config = dict(
    num_hidden_layers=16,
    bias='none',
    init_std_o=0.0,
    init_std_up=0.0455,
    learning_rate=0.00812,
    lr_mult_o=4.0,
    lr_head=0.00537,
    schedule='wsd',
    decay_shape='linear',
    final_lr_fraction=0.05,
    max_seq_len=256,
    doc_mask=True,
    train_tokens=123400000,
)
MLP neurons of a small language model. Each row is named by its layer, matrix (gate and up: input weights) and neuron, and shows model dimensions 0-159. Each number is 128 + 24 x the weight over its row's rms, rounded and kept within 0 to 255. Numbers have three digits each. A neuron's up and down rows have the sign that makes its largest values positive.
Before each neuron's rows, "fires in" lists the words (lower case) most often at its 100 highest values on Wikipedia text that the model never trained on. A number after a token or word is its count.

fires in: "you" 21, "human" 17, "your" 8, "civil" 7
L6.gate193:125129137156070109129117152181127139183132160204092149128131173126121148148072156143122139109099178093127140145101121155100099122116140153134124154130151150146141144171108128126109153146142133092123145139142087136098130121086123147095142125148102128128154103128116134138106138135104140149134194115134166095107127113161117169165109079130125142088113136117157163155127107095176160157136101137145130106150113116108116124102142167146105119149126119166116158125141097111131138105140124
L6.up193:143112127131105160110105157091129096102130138148121103138132113127163070163106114143126132137124162164106159126086165116135120101176155107194133091118128135134128151113087122128133061129114113135126142112117131136141112116112102080147136126108123136150110113147139152173140156150094160166094126121140115146119166136145135080136115164130059114133136129157107150087103117094130089102155106114161130135144146134124149150124139152123114161120115129140086183161107097127112107084130153

fires in: "the" 90, "theory" 4
L11.gate312:096134122162125122134187117162125085147108113143139138110126125121124112125173147146152127134153152105156153126113157118125093115132101118119140111147121148127167156142114100126127134122172109134172177119123161116120130220127159186087151116178116069111150145135122105129147115134093181134131114110166159139149181133117148162158106109088122124158120131141175136113093110116096135123113121160106157134115117128137130148109129129115128118131111111132148164101127127129201123147118117
L11.up312:088098089131140130154146122130156122131131099113113128136126126165112089124134159113130099117181152145086112124131111160095100154154058132160125121171179129130131128123165139129131119093107108162141129117149137117116079082156124076067156115126108104116163077136101128151119152105141156114126115075100128114122120145145122078129125133099103173163121129121104134107147113136158141118159106092126147119155096152129099140084117095125103110110123136129103146147093112133147087131115147

fires in: "a" 84, "rinne" 4
L9.gate71:124147104121114172080085130165158074173106125128168140108099132133137099117133134105104112130155128143134138142133134133156159118118133140149126102123176090141153139109088146132120126145146137097174135156112142094137121124144134131121096141145116147089160159183139123112129144109144149140118098102142157188096115127129059142113104137151138136070167116125132181128118135131106100095118164137128156121111096145096142146106095150126091162109145128159131123183130130128130129179149154
L9.up71:124113102136124043166147172126147112098136098160087194134122139136154143116167139118126152122108140129146134105112134167099159089156116106127122113164129076111128143108110113121086165122151122142065159134096135125137098157134083113150137125148145145129100120129130133109128147121128169156143128126111141173143133123132165136122129091113106164157145119098117108126168130128137152101076143130142093100144103131097124121116132088120084127133178082157138094095118111119125117136117152

fires in: "1" 39, "around" 14, "2" 9, "by" 5, "northern" 4
L8.gate194:103114124082100165175157170123114141150142146136164122116107148106125111125125130129128120140141151109155165117135161132087111131120148173133152154125093149164109126135139147095103097131112080123129141160130109127130174125152102131139127138126137133158102113122146089122110111129123095199129099113141090085135174119116083153161152164141134155134165146180126122134130152116109111135095123119166125122139140127150112186125128177048124122111101139112109113108134118117153143171090136
L8.up194:127103144138130166150179106166131090100125099113118138139123155097116143124110146134135124144124137075134152141172124121121138112160173155106143151065156093176088134091098107151082098147117133091161139118101122094091104074146134124126110140104156134145139137164166126124155134156132132112132087106113128139134122076095160133132100126123093118130128121136146126101143109166104120102114156159129120168068125154147132139124152105110138175154171117133112127160127134136116180143131122

fires in: "is" 61, "written" 5
L7.gate232:147139107130156160154093154170130068134115105116160204156123125151141209150117122134148127135118136100145070120190102138137174135152117123141092128122125122155069137122084138119117117156158143146111161089099126140095125136133105128119129131116095158110162101103125150104167127136126097088118153116098138147110127131077113151148157144131112126132165130104140155133113143143088113120145098109146123179146146118147144125133122127111113150075122144135166133117124116108112128145130141
L7.up232:130116151121123122068157120118140112146147108117154151164145107110155157137091099161106090145137118081148129142121092149078100130177117134154096102145141152118113106152111133067065114157133122164128118145150170119135142103147128083116151137122099147083145139128101129125133120148119102131152137097161127126123142121122150125119151159154097169085141099132090107129113090134079148110131161131159131116130167124150113098151139140113164126095119121150107135158146103124162061099134122

fires in: "to" 24, "following" 10, "on" 9, "despite" 7, "for" 7, "upon" 6
L6.gate101:171140132076120150122113106130107134075153142128159140135106149109143117082143117138120139128125156122122108152127161129138100088112128144157146109097157153123086115092148094147161125160156147156099160151158138131126162150101169137109125158127147078134137132154167143113121144125118122167161130132178130109202127136105078109105168127130143094073144108122120140184139161164117144142113136118181141096131111123122131113140136087137092148147131130113165135124093114149096125107122115
L6.up101:116113130128118191110113121166138143113128112127156132135089089166137147111121119114119124139117132140123138178126134160116146104185149129128144109137112108107146110135128073169130178179143133142112146105098077177127156157140167129125130126162162142113151109117094135106125152147096139164077120104149139126099069146112150131066099141124120119110110131153139111139110152169113146118134141137177108176128111089137125084094108123121149141180143155107142146127134154137147107119144107

fires in: "an" 71, "another" 8, "analysis" 5
L13.gate256:162068106102126113184128130126105114114130085134128121131115089123079091158109171097123168155093120114106119105102147119130156183128173149097129111158127134126116142117200148135137139173157126133157178116133117116092119094126103114130126113111125129115127158126124143136105125152118157129161182156112151158099104188137099102101136122124144156106106119126116121135112124121123133138123136115147151112140140100138115077138102143099107098128081096150137092171136132123136140165166146
L13.up256:116107082174162137148092210150145126121156125149121105095120115130111135152102114147109114134130122117133143133111117132132105137112096122135126085147166137141097096125143148118137111144122098127170126125085099086114160083129140158106116142143114129150099157144111186085142147122086144099149150135134112156124132131131125112142123079053141131117118143138201154113163116129123118117113158137139145126111104122126147131150173091140167137128122085120142118117125172112175124178125138

fires in: "his" 35, "includes" 9, "as" 7, "her" 5, "including" 5, "of" 5
L9.gate111:139127133115139148162109118116110112165121137114114129098134134128099163123120146126118133168138131103096164167112161135142120147163149137105134098132127082143197145154141134139137157110139068088133130144098143149066131132146145153165074128078101087125129134085157162108166154143120094114138143099147111118125177136149145112152138159105093081140147149154134136117140125129122120157121127145151135099150108108091111101086091146155112128159126171140151141137078166138148128125119102
L9.up111:136156161113169115162155103129121075110147149132090151115128141102108109094135112127148124169085121138092137133108180132093120113140168165088115094158183132125169145109154082142123125132095136105132113118144144096107132110039116118167096135128184126135137145097143148146143103158092113184139126101099117151104159151117092132162142120125142133122139137119145151122137136126131150156096112133113146139127116124102106138139153135163135118170124097130126139119156106114133123131121067

fires in: "of" 42, "to" 29, "on" 11
L10.gate274:128134081113199153102183133150095110117149126135128165110138130115143136116153164112102128108142142115140128117095121126102113090103083161135118156151151132154138146104116168082060130107117100098082146127085110127144132117122125135150122145123126131142169108114141058107160135105104158109118135156099114125139154127109104131158158123120108182105128129135104126090143170181146132107122109117156110085143121118189080115134118128137130113103147154139114138106145141138104147130136108
L10.up274:088100134121137121107089109164112130163117088136099095135119120135140142123140146175094141103116162116139088154150098131163112141154111133098137118105148142147076126135122133121127125122137120113123093118175108140102141092097172115139168146133169161173138147139131119119140100119164153126091107106163155100081144163130153161130134130108087159106199142136142135162088140118088149105102121116099115120116117132099128098133087091145150137156110113121119146131071156119086092134125117

fires in: "was" 65, "is" 18, "has" 5
L9.gate113:109152141119117108123107163103126112125085170143121190167135126141102145139139140118132147176190129136154086162152099130138114106107071107157116133168094108159124099127150140112103131148134166154137156137103107106123141137140135127119140123091140111127119147119132081110111117155112141167117100182122160142121182114077116171165145158107127111149159169095124118120111159135166096098103122120163138118130133158154125118135105133129157127136112100132105170106177102113159150121135128
L9.up113:100118127124199138116110134102142139171132134097144143160125121069136132176116133149134116127132127149111173106078105126117114115161106084156128100133158059111131101077112134144148124115126106124127087109127110099140138139160122117123144118129147168108088160102079145109071119152154150130112155132132125133126121089069095147152137152145112168133103112089139124117103094098139161124093122104134163138124140156099162119122166130175103137153122118129131137095136115102136110146138131

fires in: "all" 18, "which" 11, "when" 10, "it" 10, "if" 9, "since" 6
L9.gate134:144140106094083155143108148172127089110120110118163060148136167139158145125118142150133124128115132138163129151107130174095155116146133122095071110091180119132127136108080165103133152131141131128141163100093156070111132091090125109099109124161111112128112096133123125128147166142078109133129129107073109171135136162130125138133168127123158144094112080140142102112130109106148115117139084170127135141104131143170161121123122132137152134134131150144098126116138111126168147148119098
L9.up134:135133115096153120114130133127096091122141137118196188135105141122114096140115124129127108186041105097129142097190140129136156144146123111101116062120107120153132183146138119145100157131136144147100104147076134118141126098143149112091123101151084129077113124156093142129134126166133118115152151100128135127125126132093135139128125184136134137133118161131079112164127145130127110118167112136161127121096121118154111129128117116134124113133168120163156126116125130156143131098169099

fires in: "is" 31, "was" 22, "a" 6, "an" 5
L8.gate68:130149110154122134124138134127135117147161140120139101143154102134125143143094131118115116133162106106137139159063136204134129102120164099137116132072112101136088114109163105116165179163102134158123150131142099129133147099152148123157134091143120102145162131110138134122152158139131099132156117138158182115093146098117084131126119090164107109110120137168105114110113133125153162084135126157140142114151102126066135089166129150108091111170108129113136121148107129092142065121134136
L8.up68:140140086139117127151115127161110136174160116097126152160167083126137136166149134137154118104126156114096131156152125098160163112147107146168125123101089093133133142091155110130133098162082105079128107125175123128169113126136128155119109075112156137108130130123151127154150130108070124126119140126119145117124138154144143108129113114155142132139089094153182124095180145134131178126111138104164113127146134117149109112147079122112110171107132156079157112107175173138121117118129150

fires in: "she" 54, "her" 6, "outstanding" 6, "friends" 6, "fashion" 5, "sheet" 4
L7.gate306:172138102130148150158138115163129109119142106099108160139141093115078132108101153156121134130138080173108146132162139119144155149177127165109100135127131144124101116128134105141090102152133134131118130109139105177091128093101159089164120141127117122113096139116110151194125118148097124153183109143142147170139154132108121147146147181143089108123148114111112170178149126091112129149101105134153131125131148158116095118142114136105111138137130121085092101103100077163138094139122102
L7.up306:126145128137120151148142147118092094137110161103150127159135119106102121138122160166181150156130122180098164114120134136110107088092121142113118119122128154102083109163121139159150112110098140153110121188138121098149152139130097111129128134143159105136150146114133130085111175203111143111135125135097098145120100129118126108099107166148150161101089103173144160145089109095173141174095099141133128088166117108120143136135099148156128152125119134110132139118170161103103151143127147

fires in: "of" 66, "approach" 5
L6.gate147:154129162112107174118134098114147151155124126140135084155126118153160155093132141109130164119156146119157111180093188129077140135129151146128140116137092130115105157080133098175110118172146115071132112099144141108119154106126118091126150132102085107125116156123136161140138126094129129147101126128157137112125137179127144089166114133132129100113081116150125156158124127141120104149146132132133114130083155110144109108093117123132107159113179156163138166104159181115162117144113097
L6.up147:100138127113092091124135142089139133144141180141105120117126168121135133099109114159120103102095106181116148125104102160136144161100105156145149152148133112136123137134130150148095155121117113122128131117114149147091152116116120137114116116090151118122107112107141137122163135129111091117102118080128120091102142104129179097105144109139135099153119185175114078058185100138128131117154154120129105136133135128150140134128150139135140155125106125107124164111091127176090078079096075

fires in: "a" 92, "available" 5
L2.gate264:160159137178143130149153110122081090116169092129145117143148139115127140129184195124083100093132133155149186148132123167152139121134158179117142123129111124157142127136143117148101102112097170105118141112098094124156131136118102150100119170130096128134190166169122147129126112111134140118099162114133121104084136132123104129178099134140181157095127160134155122134108127118112107123125160102133068102094129147134134085166133131105132120135135130123095117151121128126143147117134133
L2.up264:142137105162107124174110147115118134156111152123153155112099112179114120135131147141120192115154112144105138111149143103126113079158129162186086132111103106088135133135140091120117120105123173109080158087138156123098120122119130118129138118122097116126135163139070132133138132099104168125133152147122148156108084089126133112163180150107132124113154118131141143127122102131116156156107150121173114143120151106078090144154143168130116120119185165117138129119113110072162120116147124

fires in: "s" 35, "his" 35, "their" 6, "its" 6, "her" 4
L7.gate112:102122170095139122126121137121145091093148146145084167089157144140137160129133115172108146164130158095122137133118113166122099120130118146128139112105115164080109119149162118123133141133142123124159094173140157153111197140121106109098121176143169132132134151119174116109174108127124138126101158141150146149110123114148089201149127152074125149114124132160097124106151176162143172125126130158150193144151134118155140134120134161129106139116138133133117112136139118146142089138144161
L7.up112:142152191137136177107116150103135120125136156148153145121104109106094092104140139106127113135104138128109167124146143144171086129114130154133111122182127144136134093095066133124148099157091173102131121135119135134140147132120134165125140153101094154117141126113143120146123154111096127144139169153125139079135140090140121113132088141126130174080139120116106143156126133107107095185121127125111125143160142071117104131139180140171125092160085085144103127122126106115139083161148116

fires in: "and" 99
L5.gate212:095134123188110159087154129150164127129133073082129119082111168143171182129142157130140109126110146113136106150143141121168113101129125149137148127138147089084109112123115135128095166122110107172130127167154108070117143135126124096120154108152165151114057132096120154102154120135088116109121101171117127099144147101129135136075126109127115132127110116133160106103114152111114109114126111133128130095129126120147076130107120106143162138101152172153143124162165142160135103141115114
L5.up212:096102102152108099152114130130122116189135120158144112143168101142140151126096057126141184151133138160165111113137100160129144099122127148099141167076114119145105161077111141129085116137158152131119179131123117150115116134158105148129122120154130101138142119123123118101112115136092116110144153141153162098127127110140148133149132179122123124174171103127106115159072141100136147111183092110128114126093102128121184123150133138138101168172107121156113138126123140116162146130111139

fires in: "he" 30, "his" 13, "their" 8, "its" 6, "the" 6, "itself" 4
L7.gate115:121129074120082109156145143125173158147134087150102108126117120139147121110065095140166114100146124112152153141128116113135115157103114132193106173147120086134141108135142110116109124108099129058116145116146143104164117163126132140110137125161105099123132135086090161108089153136132107140108159101163117087125125172115113118149091121145122124163154146121140124173162130151167132119123132097110153111133148140137163103116148131105132115174125136095177154122157126152142098154120156
L7.up115:147106095145127125127139159155098117106133128154147111153148177147119150177175168154138128102157144105084114149132096116123100155142113162101120094112101131148165089141125155129112171125099095101113162141203127107139145158102150119125141154155116089124137124154166123119112158119149127156162126109111090141086141144115110130127142113109171141110105106139154119157159117144108174175117095147136148146113090162132118156100118148154119114122122135106131144139193119096134127152133162

fires in: "her" 38, "she" 25, "his" 21
L9.gate140:133126159150111155139157120131159140154160137104104160136156144136147157169118129166118120049126171126120182163130144127154149140144102135134102082135068152168168087144126129127142174125118114126139111128113098101133149140122137131154111161129101125133141124093118138097151101129123168119142158135165163150136100104118096124121096168132133146111093130123133113164128136072123113143113116107108134151085105120128081083170122125102160113077093166155113129121115106131121096129118117
L9.up140:141095116147117137093127146080114098129134138098101171126160063126116170166139166121163134108140176104106134119142141147069138121137121159153129137161142174126111123112093133141145091108129128110124154110111137141175114115118073105155126131086128118177147156101108145169130141147098144116167142122159157126139097154120120107139114145156131148118120146133105142146135122155113191129118109134101149072147162137157156124162140082138153086112143135107129164093126115135118115134165135

fires in: "new" 34, "california" 7, "mississippi" 5, "railroad" 5
L11.gate187:112114158152124120081095085168116177116107172095111145098144139109115133124155188121109171106094140126094119107127154175123166145136162110112139103150111122125104109138066150130139116117130162190141106133111143120171150108167125101123120085130134127133121097166112129130124088114128119130132133130131113138151108096106116162154148136124142178100108086158091130089133119108168124110101124114129146082174103097142086129083123138115136129143140112132098109116131138157091125130136144
L11.up187:099078154163113167123103108123125144149143136127157136130143110170133135120145143071109133127129193140087107139118155177138131097117149086102130107130151123132160075138071159120142150127079128122168150159131091123179140131162116129112134136107147109126133151135145135114188132121144147137150098106121142096141150134174092134103147141119162130111107152134089114114132153134110139165123122127151143132181096079120130161110139139119127097137143164100105125070151107109112132141121149

fires in: "the" 20, "same" 13, "this" 6, "different" 6, "similar" 6
L9.gate58:112162138122123103142110178124139110089122128106144114103154149146124084170161114122119121138106107139147146145141165103114131111112147143153160128108125128054142152093146110089086112120087114090126175123109178122110123132155125129100158138134108091103142148106160141131117088142143139159110101132080096115083127128124139124163127095132133091139113131129141105091108134152135133110160178123116135169152112138145137177130079196104103113154113129148133112091138129165159113124154122
L9.up58:105125127136139141143176123103109147103123115168140140083153144161107106137122170147092157127161124163104153160151113129167095130146195084117110091133134129148106139143124161133124115103093109109145162111162155126124168163110117162177147113165152117151116151121122134133126124119135159141122118136128081137122145133132093093106148140165159108110136144138139090126144114140145147136091177128119161123100164127137160115092111134133131123099068154164115135190140143119143101105140180

fires in: "who" 54, "interest" 6, "parliament" 6, "parliamentary" 4, "omaha" 4
L2.gate193:135097116141138129125135157123135153146158118135121120157101137099123117119138137083143179133131124117161177134105144104095099141145112124116115115093091107125146112126105153131089080113140144093121113172119147112124140143069143131107154116136115112136108134160088146109126160102127138151194167121084101146118145133054127133124150122109184119126127107140115124150104165153093126130108147141111144111127197124148104094154176154121151122127182142115143187132137098139133152112139140
L2.up193:127120134145127136106150106110164133111128160117089149116112136085156128153123160126140121133129202147158161115122133144103148157136153125158119084149120087156137136128133130096128152114147150111117177101112111097111122085107104166129148151123071111145088133126061116149136136116118119101113080124168126099152129145100138155137121102144084079160086154116108140127175116145124116128158120117119122167097092107165129129099113125168143147113147124168141124102108144125074162133127108

fires in: "it" 75, "first" 7, "following" 5
L9.gate214:140130114134087109150119156162147096133136071130115118139101119099167086111115150154157140151144189130120124177080129146108131103100143107083140118141144154114178134093115136116108117139130127110120154137107165172153112131125145125149146159132152156145128139169086105103126127097131126113156117133093117143129118159118125143133148102165100133165129139131136147132151157114176153071161165160130115125126107131110187105128120151144103142137083118136179131132139110194130140087114115
L9.up214:132135091147120129111107095107126155152096130132122141119144107132133156142113105126112140136107157108088199158126081151094145092159131082124159149112147133128114142134134177116079143182154161112123116094133131147189168121133114158099148120143116127120102136129186150111151151111097137107140119088137090124110131122130142116106086140117121117131153097113129139143174135096173181127172145127128125105098137152163142136079125101086133138145097109115135118122134109133135142086172139

fires in: "of" 27, "most" 25, "other" 6, "than" 5, "among" 5
L7.gate260:131097145113067174170122127133118098143149139124154145113153099154118145126167157129065142097131163141132124102140156156144088116120133132114134108184070135117128104101139088111123157120130138091128126116109095083090141120174150131137146096123155091136135123143142106149140112129097084120153144119149164145172087081166164083141137113097141104161136092137106114172158118108137139149160158095134148162142125108116110105128135139128119141106111129128152133128173159140133119121106117
L7.up260:133132133102113141164155161113112115172122139107160146171136150128114131083103085178135136128137127132103171122105153123117187126126095094148164107104116146131173119102146107154154132139146150146126172158098104129161164153142133112160115113124101121113148126119120132147141113144086146113124165121134131156125151107155125137172130087128148140147127124162082128120140111174127156143122135098126168122133153099106136108129106131129142126147085117159117140103139188150171129122048079

fires in: "so" 14, "while" 9, "score" 9, "with" 7, "but" 6, "houston" 5
L5.gate117:114142091153164114130087144122131161124124137129134089096141151095128147116146137091114143151134136094108140134121167129132121112081149122134094130164172153143117187121078110132148118166106144082124098148141155142124121144157120080149162117168108166092135137113117148127125121185119141154164119146163175114102148164159158114114138135176109122156163134096116129127133120120136151114148135139122127128154103100161136135129115105121119128163161075144131176166138143185148124177117127
L5.up117:164132140141118096122126137115117114153143135144155168110104131107108140162185169103076142149114123131166133152118138153141141134130106135104127144115100144114110178162142107173068104125118120130133120102141124101150125119075118128152102141141111170144127108143081110126164175140114178168107111156155158103134131127138133123098090145104138132134162138148092111116112134116156092098152093132112180118143163131118109153126108079108107117141169137143126115171116135143132060125106160

fires in: "a" 31, "is" 27, "an" 7, "was" 5
L2.gate116:119126086141179121188105137098121133098101184133156116169109161119169143168085125177138156186086123152122162144126146139126137159145087105163184103110093133154137109130125140145124130131135117114135181122156111149150123142147137141107111129140152114181140138125083116148117123144084144150095142105146116122130126152161133146146138090092137106104134142094123125106148159091108121152135145125122140137152143123121117079130160101138133089149113125153155149143134088126162119094134118
L2.up116:119162115138161137118126127096147098129149127128122098107130118115069134137110128191114107109081154137132132103156156119157132147117115111150134158111098059126203124117139140113108103137148135155119130163147149162116110097094142176105123104121115111126121137163097111151117111088107168151101103093121140138115112146154112124151124102135144150122130127119167103089127136119107161144135144147145151101174125171162138153149158135130092112140058090132111126101116138111112083090131109

fires in: "republican" 19, "roman" 10, "romania" 8, "romanian" 7, "independent" 7, "publisher" 6
L5.gate305:099132147086142143160138128144109148101119129120142142130119136128158113150128116136132146143126111060098141130141108119146124121126107156143129123132114112086122151157139144137147122109140105145143138044127138150102151155129110112134109116172112098104177114122136096094147141096188092070150102161105119129131117135099111169181169112157164144119139151134110102142124149161108159114111126119140148113125146115178151079104102143160128123167148151110123109077101093132135175112114159
L5.up305:089120125152134149088133136148144098105108124149105140120122176129123106109093129098159148102139117115085124150147138134103122133157135139080095143125128124118172122109171120093104116164162140139105142059123119120145106144107095128136125129161145131154148092103108129120169130103147124115090156121175128136141131104129119130143133104185092160140134086134136117138156115117138127108121150095172082185095129140131135090108089162161171147198115098106143148123142120149123150124101105

fires in: "no" 26, "a" 19, "first" 7, "any" 7, "second" 5, "an" 5
L9.gate47:162154159127154149140132073151093100137133074149120102144113136084160120118122136142114176059128144103132123159112162133134184157112112160099137116150114137153155151151131128117087143153092140122138136111143127136145132142140136136140100149113115134135167089098144126112162107122132133101148153088137136154113119142109150117112141106120113154160179122130146112200142148098099092108118122147127145131136099158163125138108159104125068098139142137104154115143113131109172120105187142
L9.up47:122093130111094122121146172140132089128102149124125119122104135125109119112116147136129115112116132113080130138094129129114154134134155109114149140099113088213119148147114138164137161166140152090139138147138112113134170153145154149143137187158132154144111149116090140133134123094143140113147105109144135170163152120107172140134079148126122161115119094151099159140117138100117161103186182129162154085114095163162154111095094126109144140140125099080156100132162137124138133108144122

fires in: "his" 34, "s" 7, "evidence" 6, "her" 6, "on" 5
L11.gate211:087147146151119123151119120149108138123161095160128141142146124135123178126127161119118116147135120147101139174104125149135110081124116149116139119105108112127134154170099133126103149123160167140143140143099144151155165116127132129146149128167112122133119128091091117142088110139087108167139136177103143118105125081116101139129132176120042089092129129130094067178123148169129190120150111099121149130109102114165102155104134142121106117136106164144144137116143147127129184136125135
L11.up211:183143117119128151117129092125125099166167116115138121131134148090150121101113130150102128163134125163112129120100139127170125133133196151104095121140144109114143124150141114121158122152134137102153122124133122111147142118139125143100166151115092107160146088147137136073110104122120084146150078119160161183117143091108087089110161154135094116108113172119082102127179120133147113124166092157120158171145131176101154128119120113107160133113102120121114088159131099143117118097112109

fires in: "new" 37, "united" 14, "france" 4
L13.gate57:084181091118154166127131193112149100166118155099146111143103155130136140077153145175142146135119126150129114109104125128095145120120124144114167116110134126145143102112099106124108135121107149179181132132113150147135133142165100148129134118097118135163188159150118101110145146105146150165109151123115117123087131153143106168136150124119117119107095095136128179130128151112106141119140078123090105167105120107169155135165138123064115122111098139121108157119130159138159161141129142
L13.up57:189117134142132127137118109146118177118133121118155108146158111169111114138117076127155132147146183148127110121122174111112152118146137064125144097155173068105140130115148109111128087106131146141178172156116129085148099128094137112155135121167128126130099120127148127141145117132146156122113106096153176107120096165117145118124129109167140119109088112120088076098096130098132151140101137112123096139132144166111104135136124097139142107134144150120178117136143107168122124079128158

fires in: "of" 52, "kendall" 7, "van" 7
L6.gate211:148108108089100144190145116154123119137127131124108150101118151136141139115142139142114132133133147137187116166129175143156119142103124145156124078148138095121099116138207151083107175101166128159164169148109128111086103152101097120111095081137124148150137089122134144141122111132152150140124094114109099128128120120148127148128150112140094149112157150108119128104134152127143158081127111075127112098161116142160149136144123112172119091163126111119119156097127134155122149079147093
L6.up211:154141128144130129139107126126118125143099119146123119131111140099108138122144159162123117135177127103131111095153148104135100118136122111140105117110143144143144168142142143139103141139104103103163147089135099148123127120077135149090103157128157113140151111118134129149175102147129127114132130079166143083130207129119144166168101123144153152064115091100108062107103120167147114112160118114128114150093165099134126149118109161154122087126115103136079143140113100059118128125095135

fires in: "and" 36, "while" 11, "to" 8, "than" 6, "as" 6, "so" 5
L9.gate228:100080172138143125140153128125088110116117122163193115144130144165130163125074120131135146125103167124148112146130160119128152088142133155126104148118113180129150124137119130129091107144125126131101152148128099138120139144118163125167160071161157142138091087133128147117144128160109114125129148125133162102110132143120121139102100123170109107103100137123107130137112143148069124154094145157114143112102091133110124119103110083109127123087153140148188140110152175097185153099096115
L9.up228:118160154132087141141150123084111122118171124138134167112099122071058098127133144078120118130110184105142131126140137132103128103176114131135128139150102097100119144109150115107126129173133085140089126152143147117103099102162142133139120119124137104117101094145097154121164128137135118128098135140165181130145136084104109144151126128143168121103111092128174126102077156121148114138102094128107110150120124117122139109123111121127149079111152144177169119116170160104108144121080126

fires in: "on" 60, "following" 7, "to" 6, "starting" 6
L7.gate180:159096139110156117164140172112139111101106145123171154114131138109145122126166116104126119125131139171130124168134146135044136103151153137107126116148115153128108199080073132146159136153142146112088108104092065148154121136141169081113142113171137141165142138135128131141118133137101141158071093132155150127130151134120093129165111093154156099133100146154076143143155108121119108138123114117100113142134136136136116124146107141107108114156147108135142127131140135161120142156154153
L7.up180:150145168152164089138129154155124111153126137103189174130085147118125114113155131125139116121100128133137135140119141117122126128098124147143094112114114142101150139125128149091108151139161114142186123121143117145116158142115106126143144197134171104173110131119142103082128141110072135177117097126157108095122124135147175140142131130134118170117136170172131111178088124114161127172136103139134159121135171164143102108148120163148122127185094115147123146118094141161100140109151137

fires in: "an" 41, "another" 8, "fnumber" 5, "nothing" 4
L9.gate66:130107064124116118135108167108167126138106089121132110150105142150159116144127113140133144160170111145127106122113139122142127139073118123155133081104121148184139151146142096128142118153183145143116130158106109126131097126158142123132124144158125145141141150099131122139028160129140133099151176142129158118155101117121144159104126071118139117111116124111120152088108102093127143093089143145134126121195098137119100139119122109108103133133136138120162104106085103151165142159145115
L9.up66:113149143097135087169150112170104149135126127160121157161116135138185125122088132078121129103137114147116129119110121164126110130087146098140147135112096166168097153107132148109099144117087142132113192111147095114159148121123138179131087145153119118119108140090154140149143138114075163102154142158137141143115135146169099090105142087124123119125142109170112137110126135121157172113131185146135129165138127107117103091119135108119095121173156153115130139121080149149144140135133165

fires in: "you" 22, "young" 12, "your" 7, "year" 7, "yet" 6, "youth" 5
L6.gate149:134132129108078135134119145073134091120114103100114124127128105110125119163088107154150089134120125126161097142091103141146133144143161085121122160071091135116124143124123153140168129130130143141124065127095091157123070126106115107164107149153141151090112131157122114107088135132115129125144135138085101153102159117139122112159123124131115117084102107151103096075126122137134166120102136080105149121140101127154118133103118078103105084148138138156062165123115133127098113141120109
L6.up149:141131154102103126157140120133130122103104079143109170122108135146107125142113127129139109170128122145130121156158140136135120167128154123117114199128126135156110134130096100105157136101139160104119127144113121111137160089106150151158173145126120114123114128089137163137112123135122148168137099156109080102109173144143118112168120082146078065161055099136153109108124110131095102137124139093097136131137155112140133127156107087095175165176102110117141143141118159167130104116126147

fires in: "be" 37, "was" 19, "been" 10
L7.gate141:110108106110108140144113132134100136109088111138124147136107122147127161151123106169140128122113176140144147146108145125148148149110062162105171108174110108175107106131140076108103146075134145127134133105121120124113129143130134118144109145153150124150124110105101098129102112164110122147160119113130203085151141133093092146116118120115096135101103105119130117139114139113169131104151093126180139168131133075147179080114103133126188129168161145095105118109120150114136142145129144
L7.up141:159149128139141169120172151176149110129159161108142120133075108136123150166151187096137139116101141141133089159135117154122141097144122153123139119132153114110152134109128117150115143183135132129132103098119117110117157133166162146115123156132140169104093129078153137139156132111116139123108117082124125169112092087143158138149160123106135094117125116131187134115167141091117171170136168144154093127111143175115126131085139143112150174123162131133131146119150092101136133089098124

fires in: "of" 66, "among" 15, "his" 13
L7.gate282:159115092131129103138140122184136095163112150133085165106144190112124111165146173135090110110120118137123170158125148116164158149125129153100111123091126131131137132138101164126130159113114124135124128093116101094181174135143141131126109101097110117106135106072092150121152136136105114134103165162122140113128122162128129123149078109067104135130089134154129115128124142136150142127147136124140145112142061054155108118143146118144128101129120100148145106154166166128131146159144126
L7.up282:121123112154119147118144110087099075155119096111115089133141100130151135120116161133135095152135117111110122157122153123147182169122130101176154106160077126097149099107104135132118148167139167079122126139110105178157149157091149104097136160093105114111135141142090185086149153110136113116142139138153125159145156109106148138126113134130088126103095150104137161127125088108131075154143148140141133097130124124102130100136133090132133152134136122133115138095140119136070180113115160

fires in: "new" 29, "professional" 11, "popular" 5, "barron" 5
L2.gate310:081125112129122122145119133146105130121126183144143107152147112132147114123114168137146132133131156116119119122106159081146155148135090126165143129111124143100165093146129153137135146155120172151117142118134170129154135121157100123152106106123099116163084134139160101135138115107152138079122132081103162107154154144086099094136172122110146115058115107110120097118135112114077131140108097136177142124131086091104138139132123150118068150129162107119125109172117153080096132136123077
L2.up310:195140122128115124133134118167174181134123105162100107126117151159121134163093113166143146120139123144075143161159138128123180142120103087141120133150144125134147086099117129097149122114112127123153124156123169142099096117149098135181134152163147132094118112134130110117099114106119127108107160075116160152150103154127140138123077122090131150155143157145144174132141126158116116116093121095155129140145118167106133123117104104091125140143123136136116186140154167156091101087161137